Weights of a small transformer language model: 37.2M parameters, normalized queries and keys.
MLP neurons of a small language model. Each row is named by its layer, matrix (gate and up: input weights) and neuron, and shows model dimensions 112-207. Each number is 128 + 32 x the weight over its row's rms, rounded and kept within 0 to 255. Numbers have three digits each. A neuron's up and down rows have the sign that makes its largest values positive.
After each neuron's rows, "fires in" lists the words (lower case) most often at its 100 highest values on Wikipedia text that the model never trained on.

L6.gate547:104141135086164148132127137135119064110088101161099156074138152105115112089084127108128176141090162138120104160114119166146119146136081138173121135154139149191112132146172148144118122134117104132127079126143151079146107140178080128141141121167119100110105164055151190135087121093178062126
L6.up547:108145204129093133213125128147134161110131175048110110146150137092134090125120132101130088105094103102148133099094139097118062123116096101157165144135089086129136093147098186139123135102121194169120060096095137104108110173042084112119160139095131080150130165065086162149164083104100174107
fires in: "made", "making", "make", "dead", "commonwealth"

L11.gate241:067167099157092138178162075107109129140117160130091145088126130141186128190140172078166081171209127093078081139133078102129125088125078152116165109105174150165107131121129141080148109168111140124083131135115158091146146129116102155108126152161129089140114105043124121197101126128148146111
L11.up241:109141172162093167076089117114211060211111114069165139101078137112175137095075155151114157102084158158118125131137182118112135130128079134071137127101111149091128148129064109106123136104160124140168098093197130165087090115149171173117201101072157101166146094065162139151066174115138048141
fires in: "for", "about"

L11.gate687:142103124155070081142169066102135127162120222069141132163089155113151101122081164100130109165127145109206139154176146144108092140156124111089071158083089173167123154070118102147142158103091119140173085134126129149114123106172118145128122152115185144170150173087112095104111147148133121131
L11.up687:109118154190071094117151092163148171138106088112149145141092077120153157146154126102111148089085102096153117123167140133158133135109163140083141097059149138112095111157111087174102137136108166096138100115091148146113130102107180157183085162112113151122147101057144190099156149135149161145
fires in: "in", "on", "the"

L11.gate106:105160109168152161085086070137172169093165104113130095110142095187167098170128110107139147124182128139097117149090072120164154126100159098137160109168144102108180123071101154168175075160139123161165115083058142137147154089136114137121106173090164115165121112165126174084085104107091197166
L11.up106:123154177158053157114047136116117149124123092116152131073111143136104133128131135095112182124083178181162141193089139155140148123114123158125160153090101129146156161151135150110155141110135202130080168138200114112133166112116158121118180148149128161119132103185132128106178135145184086188
fires in: "became", "is", "was", "been", "as"

L11.gate46:111199101164123145128114138130136141095171131098086149104089164111137115156127112148140139104152126095119111154109086140154071117137170153127196173151068152105097208188175210154141193082104121111121136149132157161154125104145111106134130159110140082128143178119158125122155075107139092103
L11.up46:086103099059162128179143115128041117146193115101117131140165126117134125045135126119135201116134110080126073146151179148112114126121134155168155147123133109110106111124082093112205110092127112048138109188081154104130188115142156117088064122104119112142196126056112169187151130144199081162
fires in: "the", "of", "called"

L11.gate363:099120156128104075119119138137107109179130203124129123136086077091121132127062093080142100134135164099158149158179123151093088119114115136066149185152114142143105128120168121134101095088114165142132115055119138166125162112128081084125149136104182149110181115128119146058139166132114163166
L11.up363:144124103152227066153096182032089211190144138167092099132095086116127137094121120136120111128107073131163103093095128184032158179114156146075130097149107116135116132127140110124159141147106157088078138129124118142145110110151137182157145082196086111109161099133155105111086135149132128107
fires in: "in"

L11.gate101:126111120138082073131138115121139120125075107120149114145146131173150168152091168172165143253122104114165104156107142089161172128140122092154150101174178098096100149123101082125145127105072106170065127126072192075133126116097220162163080193147148170143130115121142083113142158136086150080
L11.up101:154098069108092113122127086158130095143132079143120118097137112126130151129168098141122081113171110116133068145069120154101137115141131132122152198129113155086146114091102135131176076160088080145188108139143126175137089037141159157203091178219148156198182104115086163132126132134102149167
fires in: "and", "no", "as"

L7.gate1177:167142108123097139108127111179123082181089133127155128093116102150113151116122094092161096168137077108150114100074159142147117096153120119136113126134137132120147189133123105142138115148101062210091151210081141177114136109076128142129106084187167183179192188152127144130120171150146117158
L7.up1177:139168142130128162056163083138146137178134125106149115130117094168124141189138159146124111161151087059134155097111086075172118170148113180194164108171089123127129157189075212117084098104073118095121146182096154161116137128128164119168096114109183144099113147171199141114130137160139197153
fires in: "no", "little", "enough", "much", "more"

L8.gate613:129121101109085106135126140144175148102142096124078101107111048098107189130120158170120182124122101140159089073101053099184163169132137087116082091128075087103113143098122129101116170117123108134198116138118090126154074120102075085171124054105155198154162151157223209150153181127146160110
L8.up613:133115159097130098136072146130093131152107136133050134177119094139147081134101118121179103167138072143058075124134120122154097157113143121098167087166082106155117101155133128159072135122143130099131108117109087113146118150158148106111191128183141155144186080131136136115088145155174146068
fires in: "yards", "a", "his", "graduated", "receiving", "draft"

L6.gate170:110116116084044108138097167088100123109161168052112139149132210147132149117122210170110156171045123127119140142069108171139139104114127111131089152144143124121135116143157149135067113070135110147126120155105165126133155109119077146131100129069154163122051154047160197064118199102120186101
L6.up170:167184139096117127211160143128150126171159104154127086073070163160110127081157145157092101116120123179105133130130143144116074140146079196212112175153109203151120147144154171173160111200129143165162051096111072086109172181121120177163123088115063166141145072154153109193117141143133098142
fires in: "by", "for"

L11.gate646:136145146120089070140101182162122107155113111149091137095150131044092126132067104067168142181127087114065094117155090164094105122104178085158143125128178150166171169149126123122109133172130136207136107163107128080138159133116118017115112157077175160100108148146116095117095143136126154116
L11.up646:149140090124120114177148190070072104151081125128097165156154085132104172120109058180131090124136106183118117096214103131085141104090181156145117189067147119160194138134077128079112176155141117136104075141126155075137161152053131097141150170122177142126114100114135086103100146128049136108
fires in: "his", "a", "an", "their"

L11.gate612:148144095069135061158122089125120069149130130121161126110123166084164115143100162102165100153071185063119135157122129095163163099097114044083179075094080142118119246137151155142121128120104150148100098096121173094089115079105150066131135139103111201109144135187153130123144187070147181182
L11.up612:139180104116100087069125137145153101066100094127095162125125156158171147129132165073117058120172143131131080062129180097149172145140185136147122104123101134076096160149093092135212161084139076102172100190157121125110093129100131146139136114144104101165157173101153109125101161166137148141
fires in: "to"

L6.gate430:117116148138121159162117151082158136068094143119133140162105163125131080111112155140131153134131132145084144144149059132118124122098197130150116110069131172102126112207168112146136207121139098151121112123106124117075171074099167102150128085110172096159142184145169165140085147124069154128
L6.up430:092073079173110133124109186193114153173059094152102130126159143136091082117116165106170169129137121148121100121119136104098163073124116155089123176114118147114126128149105091149061155148054108154199101094124130130106148107075107054168104119143172117216118115100151107127079127131081196108
fires in: "of", "supervisor"

L6.gate1138:076141139103113147122115151156150107144096092098149102155109160119171039160110126150169159160109152176101108131149100149120127139134140048166073207189075150158124148175090109097098141212127145104120113115098153143094146080090157087157122139182112145128149156059093127086107184144175124180
L6.up1138:116183164136087136073133168160168157107113174144121114132125107140125110111177135094136076133172113097187090138186135079153103109130140099176132178132122144069102073122162114163212098170155122130142187094115124122100208119116131131121172132152150076103106130127125230087164131150157071151
fires in: "as", "it", "s"

L8.gate105:086116133126132123137120156176116160152092150094114107072108135110133122120075106092140138132103120127157124160140074164133139071140153092192158141156085114161123169138148114112124132093057121106124104095124148098117134106180092109084138116121131143125156090180167116110123125086151098127
L8.up105:084128121090131110114176063126117138107165126138141141128063122143144146084114129150135108144082163066117141111148130080114069203125172110107174114145115148109121194175112133090177119129134072120103101094165145129100094179188143153090173133116114108139135121162159128155128218133121062142
fires in: "some", "these", "most", "many", "following", "several"

L11.gate1054:158117142131111097152076189157074093194163162116094085119154140081106162158117172118142075169172162083169075164086181145095141144104166101084113112088106180129148142147090166141111106100172179133105130097096199173135179092074108122107144113124135143071124094108087100085123122107140165121
L11.up1054:099117119099135147191120156072103072133099133121116108171113177145127135140129148150149100175138120115137141108142165118152131048123085200109057156105132120121092064098085134107087084110134082111145146096144150100115181144153163139118057086087127091173212109166135105114107144164142143156
fires in: "on", "november"

L8.gate319:126130105142140114096140107076163078143046139077138115117077120127144107090104171098138096125111119134127105088144082136112095194133065101104108145125124154134156149153082132140158093130085141109156091160152114143100117090154117187140121099112123090112166118132116124146095139130099112165
L8.up319:123097142100103091087066168168106113147104071159126136169122098143137126121103073084169154245102135098082092132142070118130102080125076130128166109092170133122132096125138120176146218141114167139170143098136181196118106145140121069222102097117087159166131137122129108160072145081086127112
fires in: "as", "when", "if", "since", "although", "though"

L7.gate158:124152090146113149099141088146127119122144092174112132163150086137118154082121090151117125141096097113091153113105073107097169055145100072131111128141159137122130163061105151129111161151150062140127086154111145162100088101094134191121120110108125143112161106125141142113075143109164135114
L7.up158:071139111164090130158108200160182132103135129121095146056100154131116091101142125146133161077113089164101077187117118103109136157145130111098158162169115146128111141159098150153109135182142120157085139108107178134104141143076179172135031109106109093133160067105117146102115094137119122071
fires in: "of", "suzuki", "responsible", "suicide"

L11.gate911:101136164116144151094116140153145119116047117095109106134099122073127127091112129063163174081104132074107119138115111105159136165122176111115121157098113175107104165151137107090150137067149136129145161162170153077132140110130125126142131105080147100144066159121131174140122193107194142092
L11.up911:068162082159138114140148129122166119170125135075143106120114153113148136145144088092088094077079099154161071114066153137122114138187159124117173097025121126122099093173104131098128105124158133110115145166122087160160132166148150137116110127112148133165110097132128149163149085129159069162
fires in: "in", "university"

L11.gate421:148111119152138109069128090137185179104143141116170133123106125114104111129106163133133149158064089136143135145186155110225206156126079056119086140079089157182148156095083089127149117178131108106105121107060114148160060121181140100143117145144090164176137140116113207115103166023150123133
L11.up421:125117095137145158140159168156101158141121162130176094140130152135140137120155106080111076221114152094208128124122078113109120196134133106059196108140134146123135091125166165096137096091141136091164062087147095099140177130137082113095121174080181118131044154140164087156159175126170086109
fires in: "in", "46", "of"

L12.gate206:092144110115138081175139074143060129088111101113128096106099110171120194153070124083159158173109142137113156167179149112135117039155087137082098158111133155084064126159080198150094127131063106165144115144164171142133122120109118089175135138135119137072054140123107142108112079163073145127
L12.up206:088139105149097079143039109196125133085140111089096152175134172165179148079113161118123142156097146148138115146140135127141124119120149080140109173144152152130124103148196112124158099139132115117095108097186139216124084077174163128144098114142167055114123138110131062145142113149140156160
fires in: "on", "by", "the"

L12.gate802:118121165053114088062103136115151128130118113183129118084114117145139175171135135201134118130108166113164091127144092138156161067113130091095146101103134150139165174090202094142165115086126142183132137177100158099080126106162121066141180125150155153161114140084117076142131081107174109181
L12.up802:172107109078141057108153131119158126109184168170112081122163155073080136164108117166147123089172136149117141138145134136112134111152105096102148104188124081152152130115113131163100113149080173143105104152176152138104105100117147177136168043131123178064126108173101142167129163104153082112
fires in: "who", "he", "knights"

L11.gate408:118105095133100142158098135132126110139148147109111146092067096145113121141111136133126126152139147080065120132171129179101112157109155142178107135124150149161111137111152100156138123134122143162138106122109151103121132153059087075155103162086123116142136177122161095046101121168074106134
L11.up408:133172088145071110148080120123132088091106145159167161130108155109076136146123112153161137142082072106120125134145128087088096114099102125059178150109123130129126125131134142153097069148117092132082153111108114098166125094154151120085091070134137163101158205176106096151137220104194112094
fires in: "some", "other", "many", "most", "few", "several"

L11.gate1010:152120121101105133137081122103164045111161122089108155142067121088106119165133094107126038158185143083077164117182177089142102124132084121120153104063142174149160176065103122110079103182117129133143087139101148178150148104194071138115133088115101113113116144142125110147137073140134072083
L11.up1010:074113123152145085164061169090066146113115130148146082162102093096115130074125135126099162145127204135091183065144109070112099126114093155159117168168117106121126092135117123133106138113152085160066116112140175133129098108152132095092219135090156081116122090130151130134127140176133078100
fires in: "on", "in", "by", "from", "2"

L11.gate681:087144147160139145141153137145156137147133104087177147111178146137106139091138135069138090121124106157112109131117108150116140125087166098095125136112088136133211171137156129081178133142144090178123108195159109095172122154095151108169071201103103088117133126125138094135078125129188147173
L11.up681:124035164145150141160101138142133096077125102103154135084129115117150111175104135182141148155191141130137175157142125131129210145167155142150087127180146126132152111177086097138073105108089115084111092143098133151112130132062121142110049120167126130139168090002162185094141116111121205100
fires in: "an"

L5.gate974:132152240113166139185161117124074066132162103088158137208126175159173130099101099114132112107100130099060179123084147112147131073130149094152133049104096155097148141112131108115126128139126186146095118102101113168174112143120042136137119161152146149147127123095144138141119149076229140071
L5.up974:098174149118157144168043182136078153099137123147163105126159170118131130113072130201128116161078176088142122114173108058204153144119138153176087099094131197153114157147101087172151144104115175140135144136149100118074125099128109129137110115128174121108048097083068153111106183114139104156
fires in: "at", "secretariat", "978", "isbn"

L11.gate142:166108159121193117116150134131100072078106177067150155164125155135199081131049049081168103127145102110165112119082113084089132065130085110078074157135153177084108143112122125092097144119101116097120135102113093167099141130134133120152108111156158149136139216143136161116145110146119107162
L11.up142:169104106135147128128149113167087130106130136097098126142097080079133157154125072147136130104131121106129184108099134118103127085108121128062059174102093131124113165122132187187134121117130154073090091055190148201097113091103109097102155137167108126117182160158172095126123092106104090162
fires in: "on", "ones", "once"

L5.gate1093:104134108185178082087125140132156116161144150114184109202109105057127075165121093162157162207152128133132089156045125182118133099119094079167148083196110143154132112153117113119151097135116164112133147109141075142094130104139105161104099175113132067186113124146116097150036101063160156128
L5.up1093:138121168098115143104134138124130154109179143056124099167141129151123150155175126148130172128139149149068115113161153124136141186132119051162150107086073110140081154155107119147154134096120125091125165077150137111140164087136121170134138156188068117137162094108156082091074098186144124132
fires in: "in"

L11.gate532:126115130127101101142143127112139119132135140086103144119128095137097138150116175149140144149086134099172146108106163121132062152107152144156178114213114132150118132128106119175106164131083090144069081093190151122157085188126119123124132149186134164105102139133121072106159097070161126118
L11.up532:091080136132180105119072155146012117051149120105124101104175157136097094111156154157145107116135164122105107106124150120150085117101143048086074178138101107134161118139118026144175119118153101150143172102082127138215153139096158113078178136040091092128152157132108161146128142081117129111
fires in: "would", "which", "that", "they", "will", "can"

L11.gate291:086068175204118134133119137149143107139076176134138184083088193146110148124133123097134120091075141067193155095160120081094125171136078129132147120127122151113129133155148223132111124065079138130114097083141095153160122145125060101116112102112098092165158127164111123116093123144118123174
L11.up291:156117159118164096123075101123133151101150125172149136147138092174146132090104109107092121146122198141124135152176109149167173082124117086122179210094069176090145099120072141122140142116136101098172108123078184132178122065138122135153102106120165139209111202108086111051074142176134114122
fires in: "was", "as", "been", "remained", "temples", "were"

L11.gate343:114076163129124125090111137147143122063088159115111142148137160067028175097145133136141099177107107133093155103132129113067163131118178138099108110145122119137092158083102101141097155138126113161128088159124160085149172095150124063191065143098097089139119144154153099107071172077146140085
L11.up343:040145130134119170109168132082126102074180150154139155114118170119107162070167072140127115153113104087112131169067118106130127153106147150148169130142120114195133127139120160117141133120143126173022129118086169038110164105100130158107180105142179157085106106138100117119146092118133148161
fires in: "in", "on", "born", "of"

L7.gate181:119150144210103102102118091126052150161134164078184196166105178105114168155080141079172129079139113158140132093123096189155138140130155119126159128101140112120140132135167143101146091186031125120105149167106150109125124109139164102160080115150161158140138161139136143078189140162132104085
L7.up181:136120149126145146200126153050133057107116097123149107096101133167117183166128139136118121106124140201123110121098057126105059137144165108117140152120102119101119116110175158125090118064131153145136131131107142116148112137153094108080139111170120152076151134088084152126158123136171071158
fires in: "is", "has", "are", "be"

L8.gate985:176096116136104115145100097193169113198094126136144147108113139173112117179145132146139220159156180184070190197158145132167159096119147067173099098108098181170141127143127148095131137168117157114091087125120133137158135129091097086103108132146160151114117116170147094109127140130162130149
L8.up985:100133097197120110084129153140110126116101120144079141111119114084131104159161190120114102097103127113177127105120076077127183128149134082130131114174176181128161151107122175095134110149152090111165136134085157103173166158128171087154087124124182071179170171104152162109131159152113185113
fires in: "a", "s", "of", "an", "the"

L11.gate412:152119171149170109132139076180104138142063139125097130180094153075127118115125141046146142129149110116096170163092144099137139084126079109189067116082092144124128121122120175168106104090112124113120095138161149128129086099135135141175108080113118142154134158128123096171078149149133145112
L11.up412:173021119123157099110081160161172133102107094146116131146126120118138125185183163123120124069112180099121133099121089122135148136099170195150095115116127151116114094152112121121179128118144107132188171065127136095151099148146189027183103083085148132130121162152152110126054123151166124074
fires in: "was", "after", "while", "were", "when"

L5.gate1018:128089152159134069087156100093190122084168116062119119141146118147155081165099123097135093134120130104108112055185129104127106124118108103192121157153080092119176125128095134171095110100107141198184109148108140148115173121135120079169151116159087150178164127118149147149189114095122089201
L5.up1018:185119137121180076137115100174187067169128099092156072152137131128131148164123120094120150124123143158135149078083128090127195085156100146112084088067107101144126141129105175146192173155140094128140084117178122107127136076125078159180095081147119109133226145163106072133103115146188117195
fires in: "now", "remained", "later", "still", "currently", "today"

L12.gate216:112189122157126127185111164116170151144096146103122133134139134127134131128128120058141110110061055119113079113160173150157093101125111101114110172125131153172157126122113131128137165148124137155079140170123163109160163083082076196138125127102180160125096147154061102070079144107110110148
L12.up216:126141144123101123136136124083099093104145097127091114151095072109128181144107087154141139137198091125100106133170079089171050117108155142071150163165125140156114061094065083149160226150118050129102045093102196108109085097140153124129094081150086121147114108103121154108160157114160105132
fires in: "that"

L8.gate321:126096130106146116119117123131114158131132190108170059122120174114127113144123192145147100104132049195098121107090169135114079139121143069150119154161143146123178146173150107165114049107086089135140155116113174135146151158201090157167175150140089140118141117152144081159107234143159088108
L8.up321:105094144156090165199178136142091137126110176142151184188117157186128157103107145128124113083169114152162079157114124121104158103109138176101122150141117111184200169118136048100078117121125102172178094142113129151159089099135189130159139108153154146123136069118135138093152166141157110177
fires in: "a"

L11.gate976:095124115099104106067113140112119046114088099127142139110111127117149130116086155084148078102143113201116059141124159113116174137141121089156139099149139124108086166151119123123144153097099111090115094133100200157100122148104136119109114066153095104114204121105133154121075093160134188176
L11.up976:039056135148106128100098116168142152104133108063121086086083186086126157100124175136149152106121105100183190092105088120153081128125099119066154197155130172155124121092128104181143150131118155191096137130168155165160145124081113122190165111113093203102160169113108115088072147167146165120
fires in: "to", "that", "helped", "but", "decided", "however"

L12.gate536:111091135138089110136148137138136132060117147139108112098118205104115119108157158127157132114184088211083116096142081087130143121103089083127148090102143168191116144145164100138107121072102148154060126141124159122153135117128172101153163179135164138188162197120113145129113132158159183152
L12.up536:089147100071101139072095146211127085120146158147080157165103100133098127101081094077098105131171150101112123139076158141129150174125104170149149110123194140130124128126117041151136116136147110089126102128114112112198125166174147096179121186141089082137133094100121107156149144131150125081
fires in: "to", "of", "for", "from", "ethnic"

L11.gate887:136149107152139069120096202179179113142146152116130087123095060087096119133101071092140072106131079096120121139183070124091167175123118108155142092179103157111102122171162079176121103120088109165082106173138159164149098109158119085150073112162156077164145139196122071023129101107130170156
L11.up887:100168141088137052114103142185138137083167107124126088081138161083139184168137038117116175139123133163090151119141145058102100135140145156152150102104193122155109183127119123159098082114127179086141116175121143074171127125138158121086105131153109145130097093102113134122162107112172149129
fires in: "from", "present", "in"

L12.gate810:129157098159142109079090171157162126114115096109066210086094191100140172098146143179145182187130115104121139118109086107105114128130135128144201091193118138103109077122060159146124152134105142127088182124110130084146138113097112136191110118107142101154157117109187128130116104141136173119
L12.up810:145129103138188144099121162138143124074148177146121118110159152123149233074131148141147135150140094077098149109126109133119111148122079170180185123202124034075111091110038132129128178123147120131118189095107156138154184095154144120125083062097122122179144206184180105123114113122141118134
fires in: "from", "of", "between", "over"

L6.gate1079:106208185121139214112128115094084116173100118117135196170107116146153125122120102113161105136157144152113071116146133123120159139143114122099091102092060131121114097084134083172143167145144138203085108138112136135171086123153092158128063088095172101145138126123150135071158170133112108099
L6.up1079:159069109119195083182144158160162141114134113106120111184165115143125174143135154066143129134111100098220102080167142118070167118129112106102149133089097129199130118146188120147182150145175166123162134086124204074203136106123097155113123165092109089120128170117134123109148122118163125155
fires in: "united", "south", "groningen", "north"

L5.gate38:121137113136120120163119135081154167105135156065073119165126141134149099173123142119151096144099186156081075160165116171135156114128114148143143082148160088206160099133193145119131099150085174147170066100164137099105149099104067101184145105181144071119168115163184078065080192113097131153
L5.up38:150209108103104077096106142140098140060125073149063147092153136168138150167122146143123115109106121119130186126146132109141144120162164136176137109141118089163108083177149139067118128094106163151161075107079154110123096111112177146093139075080141187041049102150153133080106102159174103147
fires in: "noddy", "where", "who", "dzerzhinskiy", "which", "dc"

L6.gate131:165160109155088148102134108155139109167143152177144141140079179086138088112173123089179157193127069158098046103148108144088139117136090104136106111184117079137120138132115140132215113127124119154067091123116126130147152158083164149120102112141142181134136145117118144114120155112117082140
L6.up131:183160055135097124089095121153089142086105168104082090179173134111131157108149056136145097173140064109111139113170067124093103024116094161141137236136103162117145139146144096190166110128180133131138163151119188108125150109146123125118132071078079065145127121124061169078112121084084123202
fires in: "where", "if", "how", "whether", "when", "web"

L11.gate918:132124183145129116116137120163186129152160139126165149111158212124125088113145189166161162207189066150136080145073141122114102102143143169095174107115153111144110110154100161132050114119142117126133157138091120138160145115114046082170116133071195110185134097099049136136107114036149145128
L11.up918:125086154134154184137152117135170104104137176096082168093073118088151136064130121167115142156116094119171179154133070175072153172156120095084162148078104151124056106112075088138111138097115156123128106109166097130135158127175104129115112087173188145096096169137150102167145149132106103131
fires in: "in", "of", "since", "to", "between", "the"

L8.gate592:123107115112124112119135178116164063155070146154099145149127114078165074120103137107143126136024111158081090142231123114143153141109166074194118100121180201138133120137095079100102118181151112156147194143147138167123167044122141125158129127119111171096073123151161137151091161082139105108
L8.up592:148125121135095064099076144126176135138151156121144137108073122119134122165139145045141130168116212069104126167171137105124117139137091139144130198133127151141104137097185127090087157177137108149092148111113093190130116146117148127092119111132131164110145168122108109155115082176157098174
fires in: "people", "of", "those", "teams", "player", "everyone"

L12.gate448:136065082162100084101074150090144118127115166152118111124087103115128097121116137124138136129144190121107108094117093146142148136134121086144099098063084155144136158105088162167130100081080108198206142083108179113156155063129080123173076116096107141126114136187152095086114129161072128125
L12.up448:158069178174124172132140158120127124130145189088135158152127158134070140102177136173136151132188111102069113182184115124149107071097147129095134071169129120167131160141148144099137140152121145157131136114128117116122088066129158188153109097092119166107148079142073111107097152174160120132
fires in: "a"

L5.gate1186:113151202102119143127129136121150095126090074212141138135129170081137106171111135157170159162150120128138035140159088105118110143120059119107087115081141160123131139153109114113099127169123113174177105178163160136182101117133098077150061216142115136096121105164096158127167130145149131102
L5.up1186:135135125119098108196097169050112076134102125090119123114108205169141143151159128165137116109083152175130098139127108109156155041148153112180098092108104078130100095100190057147098094115145160111155160117170144164181096114138118126131139174124139072141102079151113165106157112162133130133
fires in: "high", "highway", "early", "world"

L11.gate479:104066094105149097128084138206134080131100162106129098114117078088101143141106097130143174209113132149121128150185117076115153167096138169107168147119131144136121199111135132121161115141099169180133160167121090090157053103097156160118112107153146163159088200121116127152032119056041102126
L11.up479:098091162132122108165119117139124132144147175113105107133066083089121168072164119148128140168160057089117145185123175059129122160122184144137095094144087106126122138119080099172145113102127172103171092179129153100090097120090110169124131103152126127058163051161082200123114123117187072087
fires in: "by", "first", "to", "from", "then"

L11.gate593:139147128145180110157127143111165136079138079179168099147183172142115131121162097118140138101111142155091119083105137132085094144073136119139087111181110115192147090091130151177155094111137123156059121112113141172160128096158130111144093066136126118159105077172139087097144120076170092112
L11.up593:141122158119156104060151149191162131158145116120149202124142177149126165116171131125153120126141095118113103091174100168064117112114077119109094112086127136149178083051130094136123154198120079183110158119077139123140146095152117119162114142085126112156098127096099164129121131127154135099
fires in: "as", "asia"

L5.gate424:141127187111127072184094143110105136152032066121144173169134113153139127128099118137145125149149155085130091155158087123116093152088155100143121091116128121162091123101151147207116109118086167149116142078143144047111100121100072185186042160125145103128078142112174144121109112092146128066
L5.up424:073120145127134142127124110159086152128073131127080105093144211110105109122147094130176104052123113124086169146110139135162114063099111105167148096096149101102129188130054098116130146157135129097166124136110142131104122143146145109135162128097153077136108074149094117089121085103134146093
fires in: "at", "attended"

L12.gate950:192098146206111152145137133186095117102097070145125064148083107164116125157107109111162108132123143119174100213143100104135094127124141105092153098142102192161128103160231174180087138021121135162161145124178101120112189109080096096155097121138105073141142130139086120100145163102147070166
L12.up950:116105101111121070122182152148076130134155120055112066128151118139138115085139155073123082135154099136119130103148127109202122161099129164058095124144111153113104152124099156078121071166082096138164151105137081086128135168160121116093154150103105159150134147117139120171159135190112175153
fires in: "the", "known", "taken"

L8.gate789:112134101128098143173142189118215145141074089118077122162116072133102090159128158088139070108087127100070121094123139116146128116128101148128146131137112159094090152115108105114146134116116103173168095122190144036166112179098098147182125143131100168133163174114172084093130126154119116115
L8.up789:077171171121108140125119163127139134155122078139125057143129128068143086139157157141133131120147128110137138114159190189092163095127092105128162164190171127168126156044117120142129013093128122073165139103130116152078107131095166178152179134097049182099130171146090108084078117149151143116
fires in: "to"

L11.gate508:114152145149127143138104120134087156143109140091178081130098141107173115099089102067157125112095116121116130101107127130127153137114104076132118120144136185102088133173117187115164111127136167081093123100148069161142165157144132141110129192129147122117087128124138098081119155124212129146
L11.up508:128126161184172176076115102158151169116064137125118125150065121115132147147121165113166109132139122091084133137150094058123127110146121111058104157149175154109096152155105083116131162162108137065094117145099115076134151091133140164182141057133106169111152101122131134101063144126156100158
fires in: "at", "in", "atmosphere"

L7.gate581:104179157169076123121097120115132155170150087124169142188124144102157166160106170183196183145161078127117110114121157079126075128138184150087136141089184121107106145131087106127090145130091088163091093087093184114106086134137134163144111106169151080180157169174124101069072155131202137076
L7.up581:162127132160112096129103139119126161155094134128140098137079085101130129108102188114115081187171138106161181089064147137138153160119140134149087125139121075093124184103101147157131135079140118079164129098172120182095115118125148107190068128104119115190147203158119141088094072128144111133
fires in: "than", "since", "or", "if", "as"

L12.gate994:119173199104151127093142100145107146149142101103117183085084135161103171148138181146166206122120078135128160136167133158102152127103181154197084100131115185162150097175134139154068181140113074158151190095163091092120141130090168161171066120120085099159154140087169158146109105138154139024
L12.up994:135147145114135115138141198092074099055094152169142098117072170104150146096155101120099184164115124134107184092110147133162176122129221114128150053109114143084096119120104117183136129136105181100127179158107069140146111089104147065146110138099124169166078147093146098129071103141148128122
fires in: "has", "with", "had", "have", "are", "hold"

L8.gate312:089166170125132112105117092113112134117090066172167138140089130026160132111061075129161142093133084121144060076139129208136160187139115110078154158152136141105107152116175200128118158096093121121177078083125119111161121066155121113150141117106152174153053185109168142161110137124102100171
L8.up312:142124100195151124055141113176151120102099121164127146116108135118143149092154147134164136107121130134067165155116088109079116106120097090194103083151125187140138109103141129116110125148133125169102120132118106131080163140147042102126111111179135151121087113122138118215116147100110119158
fires in: "under", "of", "by", "with"